{
  "n_layer": 12,
  "d_model": 320,
  "n_head": 10,
  "n_kv_head": 10,
  "head_dim": 32,
  "d_mlp": 1280,
  "vocab_size": 3128,
  "activation": "gelu",
  "norm": "layernorm",
  "norm_place": "pre",
  "norm_eps": 1e-06,
  "positions": "learned",
  "qk_norm": false,
  "attn_scale": 0.177,
  "bias": "none",
  "tie_embeddings": true,
  "parallel_block": false,
  "init": "normal",
  "init_std_qkv": 0.0296,
  "init_std_o": 0.00604,
  "init_std_up": 0.0296,
  "init_std_down": 0.00302,
  "init_out_by_depth": true,
  "optimizer": "ademamix",
  "lr": 0.000333,
  "beta1": 0.9,
  "weight_decay": 0.58,
  "lr_head": 0.00567,
  "grad_clip": 0.5,
  "warmup_steps": 214,
  "schedule": "wsd",
  "decay_fraction": 0.606,
  "decay_shape": "sqrt",
  "final_lr_fraction": 0.02,
  "batch_tokens": 65536,
  "seq_len": 512,
  "doc_mask": true,
  "train_tokens": 444500000,
  "steps": 6783,
  "dataset": "wikipedia_en"
}
MLP neurons of a small language model. Each row is named by its layer, matrix (up: input weights) and neuron, and shows model dimensions 128-191. Each number is 128 + 24 x the weight over its row's rms, rounded and kept within 0 to 255.
After each neuron's rows, "fires after" lists the tokens most often just before its 100 highest values on Wikipedia text that the model never trained on.

L8.up37 [153 133 123 180 133 108 116 152  86 121 103  75 104 134 166 120 129 144 155 141 106 131 113 159 103 148 157 129  94 123  87 160 158 147 142 123 122 141 130 106 100 134 124 125 112 134 141 150 153  89 139 119 149 124 161 111 127 142 101 156 124 163  90  81]
fires after: " ", " (", " Bel", "-", "h"

L6.up708 [109 127 124 129 104 123 128 130 203 165 137 174 150 155 139  94 167 170 158 116 120 128  97 123 149 139 131  98 130 175 124 121 162 112 109 130 116 161 149  92 148  87 149 156 136 105 135 143 107 133 157 115 122 118 205 152  74 125 151 127  52 126 111 121]
fires after: " S", " B", " s", "S", " t"

L6.up836 [132 128 137 107 103 125 131  76 136 129 108 106 170 139 119 143 103 161 144 129 135 122 102 174 111 130 156 171 107 106 116 134  78 154 123 175 143 169 126 130 109 166  79 109 118 118  85 137 118 138  83  73 133 120 141 138 138 113 139 117 130 141 114  89]
fires after: " H", "o", "H", "+", "-", " Jo"

L7.up596 [191 149 128 130 119  98 109 143 145 121 101 113 130  92 160  96 126 136 112 103 110 102 128 141  99 107 153 144 106 132 101 117 114  37 140 144 170 130 147 156 137 104 139 120 153 110  83 114 107 134 119 112 125 110 113 134 125 135 131 148 157 164 127 113]
fires after: " J", " D", " O", " Jo", " E", " Je"

L9.up1202 [147  96 151 110 157  91 119  95 113 115  94 126 152 112 160 101 163 137 144  78 131 118 162 164 105 114 122 121 125 164 146 150 121  78 143 128 113 133 138 124  92 110 125 144 107 157  84 147 100 101 120 163 119 126 103 130 125 101 114  96 140 163 100 160]
fires after: " H", " h", " G", " g", " the"

L7.up925 [128 118 121 102 180 131 136 134  90 152 160 105 127 123 147 137 101 155 151  67  96 131 138 134 115 126 126 114  96 177 132 101  80 136 130 128 131 158 133 116 119 140 163 164 123 142 114 120 121 140 122 113 155 109 134 133 125 105 110 117  93 113 128 129]
fires after: " ", "th", "–"

L7.up1257 [115 123 147 114 104 133 164 122  95 141 133 135 149 131 166 137 147 111  90 126 137 159 114 120 145 155 111  99 103 200 107 108 107 129 144 159 130 115 144 107 141 157 165 141 137 129 111  92  90 151 128 149 214  96 155 140 126 109 150 123 117 132 132  79]
fires after: " ", " p", " the", " Th", " On"

L8.up459 [175 118 136 105 121 145 138 125 143 112 122 145 104 148 118 126 140 135  86 118 104 131 116 106 101 154 106 103 198 118 145 122 124 119 146 112 140 140  81 130 105 144 110 112 119 137 133 149 124 139 115 139 143 139 138 161 128 161 118 130 130 115 112 163]
fires after: " l", " a", " L", " an", "L"

L8.up1108 [ 78 122 121 115 132 119 107 121 145 150 113 138 140  97 121 118 155 168 139 109 149 105 122 170 143 118 107 130 158 148 165 101 128  88 104 145 105  90 121 108 116 142 117 117 174 124 131 109  95 135 130 161 158 136 189 148 114 112 168 117 110 128  99  96]
fires after: " b", " B", "B", "ab", " F"

L6.up1069 [164 178  98 131 115  99 141 128 125 134 140 140 124 111 163 160 142 120 127 139 116 117  80 140 103 146 128 114  93 133  87 130 148 127  87 109 142 107 135 118 140 112 114 119 171 115 123 130 135 123 120 126 142 147 165 106  98 138 158 119 120 124 129 144]
fires after: " d", " D", " L", " l", " Br", " N"

L6.up587 [149 110 118  99 117  85 124 144  98 150 148 130 100 137 130  78 158 138 102 111 122 153 130 104 102 138 105 135 145 147 107 113 100 101 146 143 112  88  92 119  99 134 105 129 129 152 128 144 118 146 102 145 110 136 163  99 128 140 130 138 104 120 105 125]
fires after: " f", " No", " a", "-", " an"

L7.up481 [126 141  97 149 169 134 111 125  71 104 132 124 156 141 127  95 125 149 149 115 128 143 128 164  88 123 136 132 132 174 121 168 114 146  97 148 164 135 139 117 120 135 136  86 113 100 134 137 111 128  93 126 156 135 138 103 131 136 100 175 124 108  99 143]
fires after: "-", " (", "E", " E", "A", " A"

L7.up514 [134 147 121 138  89  88 171 114 120 119 100 159 108  89 110 140 140 142 140 123 124 130 132 153 120  87  87 108 122 111 100  84 130 110 150 136 148 136 124 104  67 151 101 101 137 137 104 153 149 107 138 166 116 131 133 124 102 139 118 133 105 103 103  92]
fires after: " h", " st", " Ch", " H", " w"

L9.up1250 [128 139 117 130 113 140 136 102 129 110 113  85 118  92 122 130 159 126 134 107 169 129 111 128  79 132 103 169 151  87 102 135 130 118 156 127 148 103 157 116 118 125 121 139 144 153 130 142  88  46 129  98  86 167 146 114 130 130 150 111 150 138 132  59]
fires after: " ", "==", " Fin", " occ", " fin", "er"

L7.up1032 [135 118 141 123 120 104 141 150 123 123 138 134 112  96 152 101 136 108 162 131 133  96 210 165 111 126 135 118  94 140 118 122 120 139 130 149 105 115 139 135 131 164 121 160 145 144 132 101  47 121 134 109 123 162 157 108 133 150 135 125 114  82 138 147]
fires after: "201", " (", "th", "191", "6"

L8.up227 [119 137 130  77 110 138 156 146 101 125 132 126 117 113  89 142 111 107 110 114 137  88 160 132  92 138 101 150 143 147 100 128 147 117 155  98 166 146 161 152 108 128 103  97 156  43 155 139 140 125 115 146 140 154 107 137 103 148 150 140 115  99 117 133]
fires after: " ", " S", " P", " T", " ("

L7.up81 [118 121 140 125 139 113 169  65 181 133 157 118 151  72  97  87 162 115 167 133 126 118 168 202 107 154 161 126 140 121 127  99 122 116 111  60 147 121 119 117 141 158 112  87 152 137 115  90 157 117 140 142 148 113 144  92 100 114 147 100 135 136 159 118]
fires after: "201", ",", "202", " War", "ow", "200"

L8.up890 [139 120 158 100 143  99 125 137 124  83 117 121 124 134 125 186 141 123 106 127 164 136 106 141 111 148 125 174 126 109 133  72 137 146 101  82 130  95 153 160 102 111 117 106 134  79 108 124 167  88 137 139 144 128 121 119 100 110 170 105 139 145 143  96]
fires after: " ", "a", " (", "197", " Sa"

L8.up414 [107  91  99 108 158 134 124 149 137 160 142 116 115 154 130 150 147 171 173  98 135 129 161 128 113 139 130 119  90 123 140 115  77  90 144 162 109 143 139 168 114 111  85 122 160 155 119 111  89 127 124 118 108 110 132  94 143 132 152 119 106 120  87  74]
fires after: "201", "202", "192", "191", "196", " Film"

L6.up271 [141 128  96 126 147  95 150 136 123 156  93 140 107 141 107 173 126  71 169 113 141 132 174  97 139 171 130 124 106 117 132 130 163 116 165  99 149 102 142 110 121 134 177 160  96  95  77 121 155 112  93 122 135 111 113 137 113 117 119 136  94 112 117 112]
fires after: " H", " K", " G", " A", "-c", " m"

L8.up724 [131 130 133 121 157 105  94 128 121 183 157 101 157 131  94 120 152 140 148  97 131 139 129 160 144 136 108 108 118 121 114 134 143 115 156 125 109 150 155 109 155 120 113 112 156  60 117 110  65 158 121 118 174 151 184 149 138 133 124 147 148 129 130 128]
fires after: " P", " Ant", "p", " p", "t", "m"

L8.up216 [137  92 121 119 125 121 139 109  86 107 160 103 176  88 163 155  78 136  99 124 153 112 177 171 110 124 133  81 120 143 102 119 132 122 108 120 132 121 135  86 139 109 110  80 139 100 119 169 140 172 152 110 101 118 122 150 123 132  93  96 150 120 135  68]
fires after: " H", " P", " |", "00", "ats", " h"

L8.up1114 [160 111  80 122 163 108 152 130 119 142 131 137 119 170 124 191 138 131 139 116 124 155 110 123  98 132 166 148 121 125 110 105 124 100 117 140 139 173 136 110 146 133 155 120 103 162 136 102 117 178 103 128 107 106 111 111 108 105 134 136 117 103 131 113]
fires after: " ", " A", " the", " a", " An", " an"

L9.up986 [ 88  67 113  93 110 107 111 101 114 122 107 135 130 144 132 109 167 128 162  76 147 111 140 122 129 186 122 119 151 138 142 130 173  50 123 158 133 121 135  87 114 108 138 149 151 147 122 105 131 150 129 178 141 114 150 153  94 153 131 133  88 131 113 124]
fires after: " H", " B", "H", " h"

L8.up189 [ 97 127 118 127 157 107 127 110 140  90 125 136 104 132 112 142 143 102 155 124 133 114 142 213 122 165 153 145 135 124 119 136 127  97 159 163 125 115 118 100 126 133 140 170 123 138 117  73  98 121 157 118 144 170 143 123 113 122 129 162 116 103 185  90]
fires after: "201", "200", " ag", "202"

L6.up1205 [148 166 148 144 108 130 115  97 101  97 121 138 134 126  97 117 134 143 130 140 171 111  87 112 151 125 121 121 148 120 155 136 158 189 120 123 175 116 155 123  87 126 151 146 130 160  97 123  99 109 116 131 160 133 130 136  75  98 136 148 152 129 130 120]
fires after: " Ch", " H", " c", " ch", " ", " l"

L8.up485 [112 141 110 130 120 124 137 125  89  66 131 127 141 146 104 161 114 129 161 119 134 116 139 123 113 126 130 165 143 126 112 119 144 155 156 132 116 146 165 105  75 124 138  85 150 118  92 134 148  98 116 108 152 134 134  87 119 111 121 145 152 112 150 123]
fires after: " ", " (", "-", "–"

L6.up745 [163 154 143 135 117 114 110 179 111 154 110  85 111  98  99 115 121 143 126 106 182 136 147 173 101 134 123  84 122 134 152 108 132 110 117 131  92 110 137 113 139  92 173 112 120  85 120 105 120 123 117 135 154 114 172 119 116 180 144 136  95 130 126  87]
fires after: " the", " P", " The", " p", " ", " B"

L6.up799 [110 159 144  85  81 131 141 120 146 124 148 152 170 139 102 107 135 126 147 105 144 148 147 129 140 138 161  78 118 163 137 101 127 142 114 117 118 135 154 123  95 149 155 123  97 119 109 160 101 114 143 150 139 111 172 114  90 123 123 131 113 136 124 106]
fires after: "-", " the", " S", " B", " Th", " St"

L7.up174 [126 139 131 117 128 106 131 111 104 100 131  78 105 131 143 154 147 144 117 123 105 113 147  90 106 111 133 123 126 158 175 115 131 133 146 125 110 133 122 125  67 201 126 110 120  89 140 145 153 128 122 142 173 158 132  97 123 109 132 171 156  77  93 137]
fires after: " ", " imp", " requ", " d", " a", "°"

L8.up282 [141 124 126 137 138 153 141 119 111  69 125 190 128 155 140 137 151 130 135 143 133 120 136 101  86 118 145 102 129 123 177  90 157 148 136 122 114 142 139 135  99 124 116 128 145 120 116 158 109  90 123 174 153 119 122 103 127 106 147 163 130 102 155 107]
fires after: " ", " for"

L7.up1039 [159 133 131 135 110  88 119 162 150 143  82  95 150 123 150 164 127  96 100 115 173 101 152 173  80 164 123 127 149 119 127 112 144 102 111 127 143 140 124  85 144 117 173 131 172 104 141 146 109 122  83 130 148 145 115 162 125 109 128 150 108 157 109  88]
fires after: " the", " pol", " a", " The", " A", " ar"

L8.up995 [152 155 121 162 113  80 115 120 115 157 140 133 139 151 112 123 129 131 142 124 167 111 130 141 119 137 122 143 129 115 107 132 155 106 102 144 122  98 104  92 114 133 131  94 140  79 138 110 103 138 139 105 170 169 166 120 127 146 146 155  81 153  98  63]
fires after: " P", " p", " F", "F", "p", "W"

L7.up337 [111 126 113 134 126 126 125 129 133 174 138  81 137 165 134 178 129 101  99 143 130 138 117 154 128 154 144 135  91  97 149 141 163 140 119  86 133 124 152 126 122 139 102 129 158 126 107 141 145 109 119 127 138 122 141  88 119 134 144 154  77 102 106 122]
fires after: " D", " d", "D", " ac", "d", " b"

L7.up241 [151 160 114 127 123 139 145  85 121 135 108 151  62 125 107  98 146 159 142  91 164 140 132 149  95 145 111  92 137 126 147 112  99 111  95 135 138  87 132 122 126 149 146 103 123 139 196 160 147 164 114 149 193 132 146 200 109 161 140 162  84 101 116 103]
fires after: "b", " b", " c", " C", " B"

L6.up818 [109 146 131  92 106 111 152 153 159 131 138 127 124 180 108 171 123 139 133 117 112 108 141 131 116 188 108  79 156 101 132 113 172 110 157 149 150 173 142 113 148 130 177 144 100 171 126 118 126 142 157 106 146 139 112 112  93 169 124 128  99 105 108 113]
fires after: " K", " k", " L", " m", " M", " W"

L6.up611 [ 89  88 163 113 161 141 160 110 126 108  87 118 141 142  86 136 124  87 114  78 109  93 140 147 176 135 152 155 119 141 121 157 111 120 118 130 135 140 132  95 100  91 119  67 103 123 105 148 121 151 124  68 130 115 136 150 121 148 138 145 128 145 116 107]
fires after: " Al", " al", "h", " H", "H", "Al"

L6.up989 [113 125 183 101 105 147 153 121 125  93 119 135 147 107 165 130  90 156 104 102 129 130 180 158 105 147  99  94 132 147 154 117 120 139 132 124 153 121 139  74 100 169 107 106 141 145  41 164 104 113 113 110 133 157 149 173 105 131 177 142  90 106 149 103]
fires after: " g", " H", " B", " G", " b", " h"